MLP neurons of a small language model. Each row is named by its layer, matrix (up: input weights; down: output weights) and neuron, and shows model dimensions 368-559. Each number is 128 + 24 x the weight over its row's rms, rounded and kept within 0 to 255. Numbers have three digits each.
After each neuron's rows, "fires after" lists the tokens most often just before its 100 highest values on Wikipedia text that the model never trained on. A number after a token or word is its count.

L2.up1739:139156114156101094190170122132112107102093108177144105120132138123127108097113120171139170116137094192145147153167116162168129153166164147122119123122134123121139119105131184174141178121140142145110147128146136141099113123145128129106141142161128154146077132181140152145127122177124138100117113157083131151108163094097123160156207113098130124131109117120137122094119161156111139129125118098099123126147116117140136099133160154111126125136130125135141144168136113087134099106112173150127138159072094092157145130115131110142104158101128057097177147117104136138117140130120113142
L2.down1739:115142120130128157138104137136121082111096089138142135118117113125124123151166113169113108115115116204139143084115147117127161141177143132093106107133124126153132140106130096180159188131133099151136131123112156139125144115123141151158098123137136118108127109164145129133110129148092112181107158127097094124147157139157114146170142138150104170150148078124130122111071094090097106128141139130115143113148098127132133112134151116094122142157144148162126120106167140118121141111141199156133123109128110035136130082116116151073115109145136088125152140129100139132133167140127114140
fires after: " |" 45, ")" 10, "\n" 6

L2.up2032:135113121134120102129096155128081125155103111132085109143134117135152152096130188099127135154148156097134124150115163078145132090112134133080125111120171160138138126134135131047140128120115145163144094133140143131142091128134190116108124196115078114151107138162158108109149167125112106114149139124118132129078110147128131088139171125163144184135124140110141123122112146162146119103095140157146101107130092140124135135170106110130143133112115152126133116099109147149100205139113118153142096111098140130157102118130059101109120110096153091119117149092114094135104093143108163134
L2.down2032:088146107125141199100125096130105050136116170098155146125083122094146090135096121128102153133150072111146136088084122144134152134118142137160122202138142175109159168091142123163156154135090129077119109126100112135141156119139104091115141107154147110152172124121128149115164101133146118142133103124161104121153143138146129128172132112136129122168167115149124141155103146106141112127115121142134159160166111139123124164085153153174132118118119085121133119158120130159114116139128126111103151141152097102140139119150155137136114112168142149123098117131141118124190119132112138124
fires after: "\n" 48, "." 11, "==" 7, "In" 6, " |" 4, "|" 4

L2.up394:133169131090138113146110133127107111162106131145135134123155145131091158170140081133139126143081107115102109107135149128146111109108108121084094135143122102141095126135076162121136090089093113172091097126144130132140137114100137132149142154116124113136114128124091108123142177145132157115139142131125137158143107150110109144136186142134118121162081133145153098127105129145094093139167119142087126127101144137131144089124118118106104110146116171158164158101154084095126133146122088116126122133146125063115132131093162121140127100152084157122085150115111117150112119153123133146
L2.down394:132109175122125114143130099119139142115145158093163113144124130139109123117128074142156152130172120148113172150064100096113114137108134117119140141048136115146118123149117057154141134145104122119146119145099126128132144096134114116169129116115099133122119099097114152138154136142085149141140109121091134123118138168090100140139126110123115174098100131199114127142104146170144146090089117108162100096107124128116109137152155141125119148108136157119111138157147135089169142101101129114121112127104105156152153120137145109143118122141150168093119104159164160129098116150098178131
fires after: "\n" 45, "." 19, "-" 9

L2.up375:084098176181090090164116145140140128165120096090119098149139114099147124133126121112134132113128144104115141145130137122161118101126154129143154125089136105118136123124124117125144164126146116152158047184123123105113138123137144081162179172115119101139108131128146130137128182103109125091125089134110129099117135174127185093113121105136178185148124112134085083136108109165118106135105132121154128177108118143168182148167140121132098143084159107116092109132134118106144195133119122116161124103154106159170148096160103139156119133162167127154153117127128082083163116138098105110
L2.down375:147116103133114142106151132103094135133099153126092104104105134117126159149123124088125134153158161173098152139105107114126096104129117126140141137138106109168126129129156150145119111117122131116142124145135089138128150149139125092163119131141131140150127119118147128120092128119137127123082126098176056141160120115101118148102111112139102150101145144132110120187146131119143087129149104102116122160138082088137125104142099164130092126113187111133086179097145114164165120124154086156116092169148110108063144126121131130125152115125110144123128108124142160066136104137149133100
fires after: " |" 45, "." 11, "\n" 8, ":" 5

L2.up864:086127092138103100173137133135137155156103125143131126153138141098054136136084094139114133149136125127100097156105121132133142124139107091148139158102189110116157131121148141170139122126107178170135129179103145157096139101119161110095158148129139137115122141149101128105147155102159130116132121131108115062071141121140133104139145153134145153076181154167082116165118131141134110110067142143119120111135156138123156149148177139128129114100120100128123156161158085140102143148139129166131096127122146141124205119095133130157122087105105163125088111162119132105134099156148140140
L2.down864:110109150133114112141126107128174171143137144102118124094089104135139073098153145117089138150168091163103112153112127142141127152127134146130158085129124125137125123165081101161156135183125149129106140143117095128109127126139151134163164126136089152085158119149146126150151119174161179155120131164140141114117134116159115075155138148122109148098130134143086138111154174191100157104099131084145112094121153089131148124126177128152189133121126108080133131174107121166100101106128128150111159111136105174185162128146140131106100148129142170112146102112060149110107145163085099167
fires after: "\n" 75, "-" 5

L2.up554:148126119115130139130126092119117074147094130112113093127122132124127114165125094109148101138108133161118132129207137113201114107147146095101125144121140161099158163113070177082157133081148152117104152131149118115085140130073133095102087146175115164145103146119101095119117132154134121095082104155133136123153121130123132168101141122170136144172133133120153145148135114131109164147114135118110134152133145148132128136103122175118126136144114116117132118110167119131157156095151173174156108115133137130135140149144172123121127142132145100143118148117135077097124110130111085123
L2.down554:080114092089119125143162122122106088179100107143133125112172135110104143170126125117108110133140156112146121161080120108140153115131163067113106175144151162101172168115113144119132171131140172109124149136107086081094136096141109123098099162115137119146193147143114139122125092144085112114112109091146098134161134102142139155131162117147137110121126098133161130120118136174171144132126121130159157140132166114106100082093168157166111142112135128132117111121175150126179115147114142125138141150140128124128127152104093123152138155117171123124110080140112116072131078147123159104
fires after: " |" 61, "|" 11, "-" 4

L2.up2988:123135132155130134137155090111139099067159111136121079144125143096119154118184100165150159152140122210102170120133122119155129143157148143137113135132136152112093164137120114146076103111149144154107119124119146092135108126143111130136099122138186123138090100114103161151142142111129087146151097159110108137132159083133122153124115118158116132146108142127157123111130111139089138157133144105128099107144136137138140104119151140116120051136102134121172127130127144127103105111156148149089135151131131083119120147105119199111129147120140097123153151114138130110139135142111148161
L2.down2988:082131121175140144150099144140116150115118127153135141135147128130135135133119118165113184153123131183120139091136129139076125115158147150099128122131111161129145131123153116153139171124095113145120109101084175137148165135118136172154118090167147100103095104133104103155128113125113121217124135132085102129151135115137157120129109163077138167110106104148101127145058082110091142163176125122111136086148141178122140123134175130126142119137139135129145125123093140132099120122135081136119160116162132114132138114135127149094121123115133079128116135143134137147182140142142146177
fires after: " |" 61, ")" 8, "\n" 4, ";" 4

L2.up2886:090114110137095091119144128142190124160160104116130122146158112100144105116140137120171122148136181110133157108092163148168092134133137110140124200128139151155130124154150143107149169155095138168174094167112125138144166116121124119147153160088069137155143125180115117106212127098116102104132106127136103121107169155121152116160152111169148173099099155117104132125123159107086170138128113130112059126121128104101158130159200125133109119120107121096098151099105120102202165114105108120096096113176149130127165183064100169134125141100164137109131125140107112101140084159126155128
L2.down2886:146109110118144089127140105171101128085153137097119093117110153098138134131110125107120097134124085176138132111074151171172131143103099092098124112107144086121123191143133120108113123143138103107131159151087101125111154104147153133128126117146160121094173133117105080144128094116109118136126158102142113110138128111114083112115108149116103089160131142110120119132081124090141175145121104176202156114131124126116153098139116093116168176096137152135226103116097127119154139108123112099145187186100135153121158128119187094130088123141091105128116130134141132157133151116133119159
fires after: "\n" 54, "===" 12, " Year" 7, " Title" 6, " ===" 6

L2.up1989:144143150129078123118125090115120114122120139142131119133123146142130167104130109118156111138087095144131169138140149114142116172196160125095129136118102163061107127049070132107075149064123118136082132144146107132120103112143122103113097138116151139135101126128155119157090105154107129129106084135107158133147135103131097136127150101140141109167133115092159133157136090131096175140170132095114150148138144130141127136138100115137134086155107127136133099128127094134135130073127142193141141130124122073152146165142151144102149158109086112111154104094135102135115127110127142146
L2.down1989:162135088113144110176095142088110114148117134129124104099150096062142134129137130139092133101104167140101133137190120155122128131147123118142134151124131140143139132122122099099109145153136141095115188172137126117103145136132097142086145162146092152100160091134131116125109153109166096130107122163120136080159105134139127098142123140102134102159112128091139139128000169115105155141129166152140115176144140132080120104120115107109131175113098119101096117124170097127129125134121165122103164124113135119163138150158066151172094134133125134070154129117132143127119138150109140147
fires after: " |" 62, " 0" 4

L2.up1571:111142084094115143113122126149085101172106113174098096121129132142082069112098127109140134119114107138121072136149142156139143152115126099101126139102121118120146164171120117108111184123123147102154127157164153106136167126149141158120103145107089097152133112159166145111127188175101128141141099098157119139113143128136122153111134126183134131124095157166121140123141125143142152109121115093142196134134128161144133118122153160114127151101104104109120101140164161128098165110170087105156136112123088136109166096111143137167144086141165143105107142132153134110124126179107119138
L2.down1571:107121096106158137181114132128103121120098133126114135147112147160131111148140149133128144179101128134117112098168117100128130146117127097149120142130123126141099091148121130123113119134129122106136112105078139090112127155148153106109128128133137083143086087158113136107134150095166070128122137127126137081106133093129116165144145145127099123068122153133102081121091153123128143100095167103152132135096078163088081168136125110153131103123133115125135097141138145118156099161118165163165128119129111102097091148146131102178061129122107155124099137118136113060128138176158066157
fires after: "-" 46, ";" 15, "|" 9

L2.up1164:061116158088143118118152155129083087105127146136137105140136118143143114115150091161061116144138132130094087132117151130122138108125126115107138148131176098116115137168186108124118123149137156145142079191149173143120141127119167115097150148159113137119130140159130158097193178114153101111124145133112156113065132136120135127139200134116139124104128097162072108158139166158122053121131105131159112135127126132129165148130193133114131135128083113142100164109118117127101127117128073174107118144117121152108161122100146147146119129125149133112153113132121107088138104146114126134
L2.down1164:138110145162158114131145123155101121124147124133115101092124125091182136141113121158117073129124078147100137136116128125169159148129134101121136115120089113134143112136126107143173176162132133085059121141114114112096120107131119171081117171183126131124151140105109109130095121116172180145111158135112120132138095110147118088155149143112104114165132125138109130140126099162112139126129130142130131143179157133140132102122124107161163155105123141096198106159117127096102163145133145117108119165138107126164130171139196116159087130161122106130131159127117116146113136094135107120
fires after: "\n" 87, "." 4

L2.up733:124136158133107112160129112150107100126164106111108115164116119114132149079170139171134123114168126158102126161174106089169128108160169154082070134098127165114088160136111134130146124131162146159103134141148176079108114142120161101118099119136125119127100154147102118141113150148117153087141100147126142113144107114126173098117132112167172154166119106089143126160145085153119147161071133097118126094121131137138143146107158119144154118114139148088161097083114147146117167150134157142139097128135136096138096123139114140111122143114142107081126131130108107147114126169104120134
L2.down733:115153117126132105179096105113132129107138103142138136143111113131153142139126147172147144135139112170144141116150125124135124120145170151105075149148076169158146084122080097137153136135104104155101103176114125106159150105088108159089105113130133089106131117128114113159129141167118175146108087110109135112118131138156111127133142160093137131157113088154110164149091096138088157129144133103155132165157118156140147102109129162123156135130165124048182109121135142116152142157161146124124131116147156112136106134133150090112104182116167104111114097154139135164117132156114127104
fires after: " |" 31, "." 27, "\n" 22, "%." 4

L2.up0:145149167140149121122112108123186119104183111123145107109089162129149162192128093133182176106132094115130172116173129105119111140141139111057108151085148088135155135137134166140133107095140147175107079124175097150105113110070150139131163101139085087141093104144127140096111144116145138083139130144122122142160123149123130131145164168114126122114136129144131111127134086133110126150161128115132118152162135142159153074144142172148163156175097151121157164076138105120117082105097113161167141120096130117115150097134137135146097145088094097166126125124145160154140100070157152139
L2.down0:156097121215119157153105110118124151092128151074132155133135097123098136162100144130178156143129164152132155109145072146113161099154158097088127129134127098119117123105101131121102108163106145108168136140094106129077144135138082102117117094121131118127126148115083116156114114121113146137121112170099133129099159138155134137134144129130143165131103138133146148174035109157148121148127155128111095137129093100094082139115107097105125157123144138066088118149151101132131140138064113144174098117117125126147142167146145128115121169164101113163108104184141125161150102120159124130
fires after: " \"" 52, "\n" 8, " (" 6, "-" 4

L2.up1435:134126155102131115102117088113141128086150123097128127135143118087105185118159098135160161106103098130086107125122122162112090113148132142086147105082128094133132152140112159119145104126098120137150100111143119111125122118147137137153160116125123087113113118142090151111137198099102158114061141127141143113095104132118080085172133135140122148134118108160135076088105137125127154129074157104124107109150125157139170125133136126121141130127116138124137151110155142151160151100123086153148107128165141104124083174155133109113084126146143108153046109174123126124108128111144111113
L2.down1435:154128144146119139156126097118162161130148128124100158161119122130132139120140140133137094141107133082130111101102122123112136145116194129114136142106111109107142119118142191123114163151134101094134114101142152145126111115068140135166112081104135200116158090115122134148128122126122162118142175110117159124120161137103133114138133128105078118083082120165088160135130125148125167136157120134126149147150125100128149077159151062120165118151114162109081141139134123151192088106134115104161116134144117121119108112134139124126102147103111127129095096144089124111162125082160155137
fires after: "-" 31, "\n" 30, ":" 7, "|" 6, "):" 4

L2.up1279:143086133107106119138171097131153093112183155115108094141098148136120099133131149140177122133102125195143092153165129108156154138116144148074139162149104134098101103118108147140160123111145147142121099117132128131088160109095125095107097139117171143125100126148137094096142123128146160079132109163141125118115110128080181133121107135142152171159158161105128142158099115110111152134134088132121112126110125156125125138130132129120104101102122113099115117139137139129151168137140129191157128129142114137118134109133145128148107153102116110145106113129154080137119118149138138108
L2.down1279:128160114036115133164134124128097136149092114148066112149090133139121148106131150105123135126137112113147125164153145118134122156131135126119126157144113133091145108096119081130127117143163166131079059141098070144108173135133074081118110148131131103129125147109111137140117093186095115144108142132119138132147115132117145122103109132129152124124115140145127167098141110124132144136133095122135148142113158118136142113145137147130121095118167106125126136093146116152113151155143123136152113086157106162135128166110118142161120145153137105092132106142146124168125092105105183130
fires after: "." 35, " (" 9, " |" 7, ")" 6

L2.up2704:132110123151132054092159134119091150171118117109141156153130131145134112090155128129142165162176120117120145183165129156147119111151110086090136124067141123131149158134133156114142149134101144144138072155135095140133143079146110154139137122147099117127114160120104140078139140131147133096112154112131124171124106116131102132145105141183151130132151137141145070142143116122120145078129145151132126114087131116125127152098152134112111123057117138071105139122160143132139118131129099084157151142144153148170122143135069091144128114156123127119136074127121126157106115132120139104
L2.down2704:104131120114104143136128138099132165157132145149162124140129088081092146169108135152101090117090135157136124119119081122182113104111141123101119122118135130125124142192079102126111143116168131167138084143093130164111112110107173116093119143125126103130107118133145118128155106150133135158093085127138134139103171123119139121146132124106112118103133090120117112145134130145099115109139159114188124110097153111112108150146138123154173143121099158126063164117156122121137160102124151136142152151159155114141106122095134165096106128121168137112086092161067101101113122123123099152
fires after: "|" 31, "-" 27, "\n" 8, " •" 5, " |" 4

L2.up1063:112118147159157099138197138108145118133156095123083114132148130100106125118147137176133166133130143170129104091195107121169160110145145148122123154129170160101102152150140111144115141142137136177113100146144160121113148161103142144107112167125163126128126125187095106126124180114137112105174082151088108088121164102147153125081118131146161171128138138147109095157136104118149087134086148117137100109156161139180144139115141132131138123100064097121136165114147129141090192131111103151113117136140114109129150134093094113133129138114145144128077136132123114106135114133111107131
L2.down1063:142141133118127089111152104132121095066171092179128120156144135087139156127118119153148125141135140070118144121101122134125132128142133136140115116118116187120140095133118143129133088108113138155147141109121147138138103162112098116141110159145147099137095140134133137121128113129150158138159136126109127170105109129136123108110149156103099120127145144129111126094075103139082158136106124118126139101158154144199119125176155124126132112122115124096169160117054128119132123158137090108102138156110127116090106094120112146109083140107166112145093100144123112204135131132110114132
fires after: "\n" 71, "." 24

L2.up1390:082139151131118125123109138130157106115121138125162146105170134105107118152085109138066121141116117103121155173122123133125132131128125098135108152123153111124127123113147155166141180139101136130153133196127112128136147100094126138145167139143110111149118114163108132152167166131150107097098118118099144124114171150125147119154147139118131131094117116175075073160110140124134103089101107140153159107105128113132152135132175147116178105114112082134116158153143110161116114155116119099141120115122116116117183113113134163149135121100143117145128059128162127114120096156131145139
L2.down1390:097132125150132096163102160145136135156130148096105128108130150142131092099132135152106128118147092127131137162105121107116178127130103137123158119106135116153147165123083123153149143176107154144163118131119096104122119123098146173099144160136084105087132133158071107176131108153110167141126128162132140083128123107111078105159099123145130140130144163176094089109081115163104180090135148127161111105118156097133100117134179158177169160120105144132147104139128099125142129132142123156135098157126131113182168132124156123116102080138149118099149161116127134127111118167090113170
fires after: "\n" 43, " Party" 7, " Year" 6

L2.up1975:132134132192145124146150139123146104132160100119097129141178142097121125131136147147122171126161145119126129107161131154164107085095137159094164157126176125128122155125163111128124156136120163196157092164107157137093152108108154131133152154124093125130104140139130091073121186115131084122130104133093123109097178161135169145103107116141166164119137126146111099128128110114130109123128149120133112170133131136179174131150151123103150143109080107116092148108112131129107128133111110121156141097133128139130148120103056110152126143147142127119102121133145126119107131140144150119
L2.down1975:123103164094168111114163118141096091089166094179098121141154114095113143133140123101128134130109179118128167092129121120135108130134143155126146122127098187142120155101122105149164085117168124175174134091152151136110126145109133108157115143148137079140108150127123147104142118139133178090146125130136151167131138112118132129101102146154109101139148145119094135109119119133113165126120144124121118117107120155201111101151136109103099126110100114122163188097062122143124104119115125097109130135113096145104122121125118126141117118111136118144108106138125094191152134112124110131
fires after: "\n" 80

L2.up1338:092146111154136113099169099096151133161107097139132143123089124143103078135105142131186100111131153127107105149151120157184095130110163138132107160118153106107122146131139115168137190125135132130138109141152128148172144130110124120153190125097100112136109122146095128079122177140128145117104111178135141121143128174113113125131133147133149168125117112152105114114137113110112152131105134138097117157117108136165151138157136149099143136092130091128080138136137110109128102141132110109116105129117151180142188164129127105143122118136115114139156102093117084130124112146154105141
L2.down1338:090128159144127103165140137127102156111128078120092151123132132125098114099101134142145187092097142152078120132148146125150124127120145100125136131049133111136157135173109164129113123136127096109179101136109137151141160116141148142146160115100150109121126127135149121107165134143125118141152114114116124178122118157130101172115113102137152109127101122125143110158155123139111171098113171120081122157133104146165184191144127153107111135088120065153122157130161116141172117119119138156141100171135118139138080145115161112115120092120148130103114117129118099119102126126102098135
fires after: "\n" 47, "-" 26

L2.up2628:110116111141109163132189067116122149181142119114169125147142096113111092092130117108200143106097178143114134146157099129159118134177121139117165143107145112127125132121128128141147143108136116174131103148089093166152148097150135107139149118131129098153121107121134142108118183122094132083104150144148131129104130138083106156125079151168148179175091131120144122062135104090138146101115131112119105126116156171171135135136080156121114128082149113128129153134139142105140129089095139092127139119138158140154169135096127109092099102091183104108110113144130093136117136166120110081
L2.down2628:108149127108168134127132109135083093125176117133120110133136099081100138077095174116118164144082092123145107148160119123112150172124171110183131105132126132158123156135112135140164152125151124090139130130103116117083146127147130145157113129130107091118125149132138088109157115143137114137156150127153133151112177148135105181111099118124134097098138114114146142146065144168108114102117117117118163123137114127110133159103133157160152112094091089159105115091143138140193091109118134132137131134152128114107118190141184140126127133130128140134131144127119109083122125140082144169
fires after: "\n" 30, "-" 26

L2.up156:145119106173150135121136109110129138118173133119157109133103130122106188131160125118133175116172143118077145152129152133135125108080123119072093116111119085147120145123093136088103107121154104134085075119113088085134121122134127125151115092147130076114093148094136147108167157135161134107126119146134117107144090152126126131164132154129145166143077147155167126138096117154134127136146145139137095116130122175135165149183118167137152139143139152129173143079134119156145131120166090132112127151129126122079083110109106118168159131112122127131135113084153117141117157157113094176
L2.down156:078126088145132143158140097123101114162136130133107116132120037149127118108106155121171157121114098137065113145098135092089134110127133151152128116098149152121115148140133123164153161131082132131092100117118101094099171134102111088163157089104100098150131084142078137124148143121117143173159107156138152110136133125127078132125136131170124147141143096179147137122121181130131134168085119149112125107138144161135111155062149143154139148131101129132085135130131088094109101148112158165125099141136139128063120070144101160201144135108103147140141165123167103063123101152126159117
fires after: "\n" 37, "|" 8, "-" 8, "." 7, ":" 6, " \"" 5

L2.up1461:151099141135163069141122134135130130136168085123155147149106107091147149123144161102139156105165139125108156155179151188175128103135133142078177115141139128094129179132161119145139138115114117171132125151145167117128160116136133090154133125129117114141087129131169111108122177097115150098082113195133132108140141189147198091113107085143138147133119101134096117122087106116109135133106139118120124127118169150153172121121136109120161133104122130126131161104108138099093149156154103156117108134126119117168124132124047120148110118152133157120139097101118083151106105168118149111
L2.down1461:124143112142127169142156125131122122108139142109098138147131130153174133102087129147136137149078130111111123124127089119111117099110103103127150134154149114170142166138132148122094142119100141138112128171122125122125150098116125131159148142104091110129175085127145103089166144109120135144117117099098144089163176120147093131122136126125145108120098136137117117151073162153128100152119147134118154103157150104149145152126150122162151141136133113150103147135094108152166129147103125077151100117086118107077146132125140156106129146113123139121116138167123113153145132119097108104
fires after: "\n" 40, " |" 15, "|" 11, "==" 6, "===" 4

L2.up974:118107137091114129134150150147091122167159091116127148149128130135116088132150165129170130127113149129139126140136126107159127088075129105134147138126132129138111185167106091071164136135116105159112099131121150146149130111124139149137158134098082114151142132149160101116162143154110152099119166185149104104131106081133132128117096156199163177125073126155114135165121114151136129113101152145113128091143112132122136101137129108151097129096113130100112123089149117087097178128102144125140110153163118155148138122121042091111123102146114147132168148131137115152141100099101129134
L2.down974:147122129140220072090182074161109095100156132162110162132138163129115126139100095137134133115157078166170139105120109136195098152107102068145120142131152110108139144133137089097110139116098096114144138145149121137093130087116129102114108129084135121160140100129144139166159143127136084134126175114152164105141165105138167124130108142122105140110156129143113151131089118111133137127113139157164097128154155136097145124130150096177151118092105132112117116152130125086138110098139129163162150118163141143107108129107126105146133110139124126131124086153119171127105117078132110139
fires after: "\n" 55, "|" 4, ")" 4

L2.up2652:145101143145151147143135146113130088159162113116117111128113117102127099121138139136143122146143124161149112133167133144198137171129180132094118176134157160106104148147138112111132187143136100147149113168139178132139131114109132150102144184121118110181116113169095100142152134171120115111118115144144135109125133106170160142102155100179165206153146109115118146164127147121124108125099155142146122159140118129188166129114110118116117129096095089101122110112131130092146144123102134153146135159138116115141138121119092093159118136125131151126129111099114080115132152118136136120
L2.down2652:122121135115112077162141132109131140152163125133131100145127142125144138134134164108189101103136158118176125139139092136144120132128120070172141117134086129129128086114111113129133128110129124149145139140121115116111124132143142151159101142114151140162155157106137144123091124109130161120130127118117125133111138105106101141105122141159079143094108167152168109140130147140107137133113140147092107144150126123150131104168096147165160122093114078151114155094108099105138141133129100107123138163109140145079135139121134107080124159170126142150075098151138103162107130108119123127
fires after: "==" 48, "\n" 24, " ==" 13, " ===" 7, "===" 6

L2.up2375:154117105166094080111174113139108134183133071145158151159144147127073122093118109100147105104112123110122123143148089176171138177154154107094163146100127152103123157135129131157125158105125152161169134160135109146128150115144157122152130140104104115142125092174116146092117178150118133105094125147150123134118148146132104146141134164180191213146130127159103111114135145112109123084120110140105158169093152155159150142138106131145131109110113104106089154162136145079135144114137108115176109099141126126152162129077096122121151125166133132120117117115134109137107101161118137101
L2.down2375:081118160128185134156115117126161090112151107157111160135069117147067150091131168118099153136061145128168109103143098123165123112115138126123110119112130136132129163169134122143113107123141100135153141117102155164078117107152201154147143101127118143111097106166098112100125143157151118154158118092126111147122203117135125136125137112123154126092116130125132102107072115141119117101163174138144144127183138147120134157151139144106133096088096145173125143125115133098153134133111151105119137110165138093146142157149157144120118157116109179118102174124106124095130134105114102178
fires after: "-" 38, "|" 17, " |" 7

L2.up2467:145117136145136099156146118142141123143090106098125064150143153117127132113150119115148175107116130138115130157188129140168142128183129133077141119094164142144161122125075168119130123082145109136143105120151125126115114108130136117136148147138116122146092148120136130142153163119144142110132101134151127121128147149099115148094136126137177167176134131107111106112118121174082150148114121140116102149130105171126136138107094131129114113110144147113094112112142121124126126118148141163181151109114108118135125099149120126153122152142130138136125143074122071125111128122145121112
L2.down2467:114066167139126137160095161109085134136078126108144078118120133161139122152144131124155143200131128124111154108139150100121127103111146118154118134076109103159115126144099110107123131102122135148130104131148095132118142104094158123114145132118146119111137122108125150111114130146101113107109167138102120108147079154139103137129136090126144140101105132167116087146140145123115114143105143072138159136118101086111150127117139116112063168126142128089087131123139135147130127117125104168128111093136132113093124101150117153159177134162175148090180119148151085103125115130106146049
fires after: " |" 56, "|" 17

L2.up1091:123107101121114072135132141142122130140130124083150134136159170117144131123132122123146139107130137100152121131135158161145143114113123094119151127119118140129145141159131162137149129098111165147148112125137132147123135132102190125095133148118115136137101130189102160135149155124131128092100107119118160149098148154118183122128111121134189175113129149140068097151118163096078133102120089150144092109088139134147155115092149147130154073115109126144063140116130090146145188125102131139149117105143127128124127137119057119128135097128114125136098097138146107143101112127129103060
L2.down1091:112116142108116191168106075123108110126105119125102087121091167129161096103131136102132139137138098096122123144127134164147118167158119142087116175107180100069128115112178104120138117132106120140121122148087116126124131136144104112148115113137109124163188143128151106134129085149166101128159137174128129134119144152094161115116111149152161147125118127119124165150133175172156143116098129101133150165146145109120171158139148184150154124126144138123140097087118146151141092107147108100129142107157079135146116121158123127165126148130107144067146144083138112141176138157074139130
fires after: "\n" 48, "|" 21, "==" 13, " |" 8, "===" 7

L2.up1321:145158121166139145133164100141116136125161106107108154125140141123137139164143123129135162121149122112109169129146146126164106117099124144068170142101192138118108179110134108123113152134142137182128147137124160122098176101080123111130155146120118140113073092117073124096106166109149112133120125126138151133129150138119141129103130134106155177066123116141114108122102103086122124100095152131150171146117156147150171131162156138113150112139107141148107155098101137119116135125101113099125120125137134082135138125081052137123117138148137123130117107104137110109130133125115128157
L2.down1321:100135134120154115103156136111152120123146093171095086145140103084119138116118124097111136152144213132099157150128112124136101146124105108169109176125144159146123140108095134149122096134154181157158164136120133166143164129090103106134102174122105139152136128135069119078144118108155138101171145116104168151091138105105154120143111100129123122108128145182126114119126156135100134170102143091099119121103133155154084108130208122146118101104093091091160168142120153108122108119106112126090124167120141149056162136135114172131120110073158129141118127155114131168123116119130103144
fires after: "\n" 84

L2.up2236:120123134160115062139114133128149114094144090134104162157189132118144095117110137135162156108141136136144109120142119110167129091127141116101157142087148131134133152160138126120112211118102146157148113115138142163137175146100146149117179175127098128177120140167090105118114198124107138091118138135087111125108129140153163107115133150140172172112115129123096080133141127127140097103151120099132120115143119179149173112097158126104093145095112080132080210113136140084072135134104154103154141127122111106140145134111085087146130163145129102143073109134082113149131096127155171117
L2.down2236:159131125150115136148131135157126154130170133102125098116125129095125130166125083157153121120133153126119134124119147151144088136134099131140114142133116139138139129084117114080126100123130107170159143094114124120105129170148145098133127127144107085127131153097120115115069112126134120112127140162104097114120093136096132106146124158124136089138149105120157148083075118090137121113104126155098121110115109131145122107140111098140127118155121158131112132122115131104125100144102126133091118099119155114109119066131096106093109144146158134126100121128115094120120101106116112102
fires after: "\n" 80, "|" 12, "." 5

L2.up1780:124127122130110119144129104152127099169146127131132096123118148100116131135091106119161113155135131110110128173212158087186162146119120081099143159149120196129132159136086171079164140104124161132108128145120121123091127123090153100120095136139113153161089101131096081146124130160110132080095122122140111119131101121139178172110105139191125138161114151106164119132121100147091158115104095141115126137101149146130127121108096148136137089145124139137100094112136128111105143107151140144114117107143136091132143152142147156114129135125131111142154126088156051139108116115130120122
L2.down1780:140146088116130105104144122110107095147117150148119136133137121132139139152107121165101165142141157142176150167113103105164138075153170133140147157104138148153128096101132142166175129144162124120139103147090091098113094098126112076139138139144154138090168151160100122122131096113097106138127128110142104094165123094149129159126155136113163133132117110126126143135104080119126127133041142151144150120144157127108119114074149151157137132117113087139086116141147126127192156110106125136104176080156115149140176150104143159111141160113139064129142139173122110052167119127101164140
fires after: " |" 58, "|" 5

L2.up157:120108121145101104152102121137120136141140151117092154136162142111127092120105138141121167127205139119135132175136118110165094104132105131120150126122132169132120146126108095097128144155132096150133132129137129141130147144135125162107139159096137092173123112097094124158107169164142115130108121113106148137084103158099138132118124131147142170126118159137155079133139143108115060137137129148140122095169102098166186154138160129109099160110108111151103118072148100096127146132148150080137154109140111136127119154115079110156170131146143101115139100141095097138131135110095159173
L2.down157:167125174140140170114162128127083105124122143150119122106156142120130104170154124126078106134109141080094125110139109112154121138119138149128121160118123161111088146079127148125153129127136120137126113116124156099085154149143102106132138113123137158111154123093101123116143109111138168120130100135121139113132062084125133107155150148177117119129157093156170144158165117095150132160097148111126152148156070122107137106107149095117116125111130142111119176114071123158054163181123114163128079191120120165090134095147107112126127139147161063132124105149144128114151146169110175162
fires after: "\n" 40, " |" 24, "|" 12, "-" 4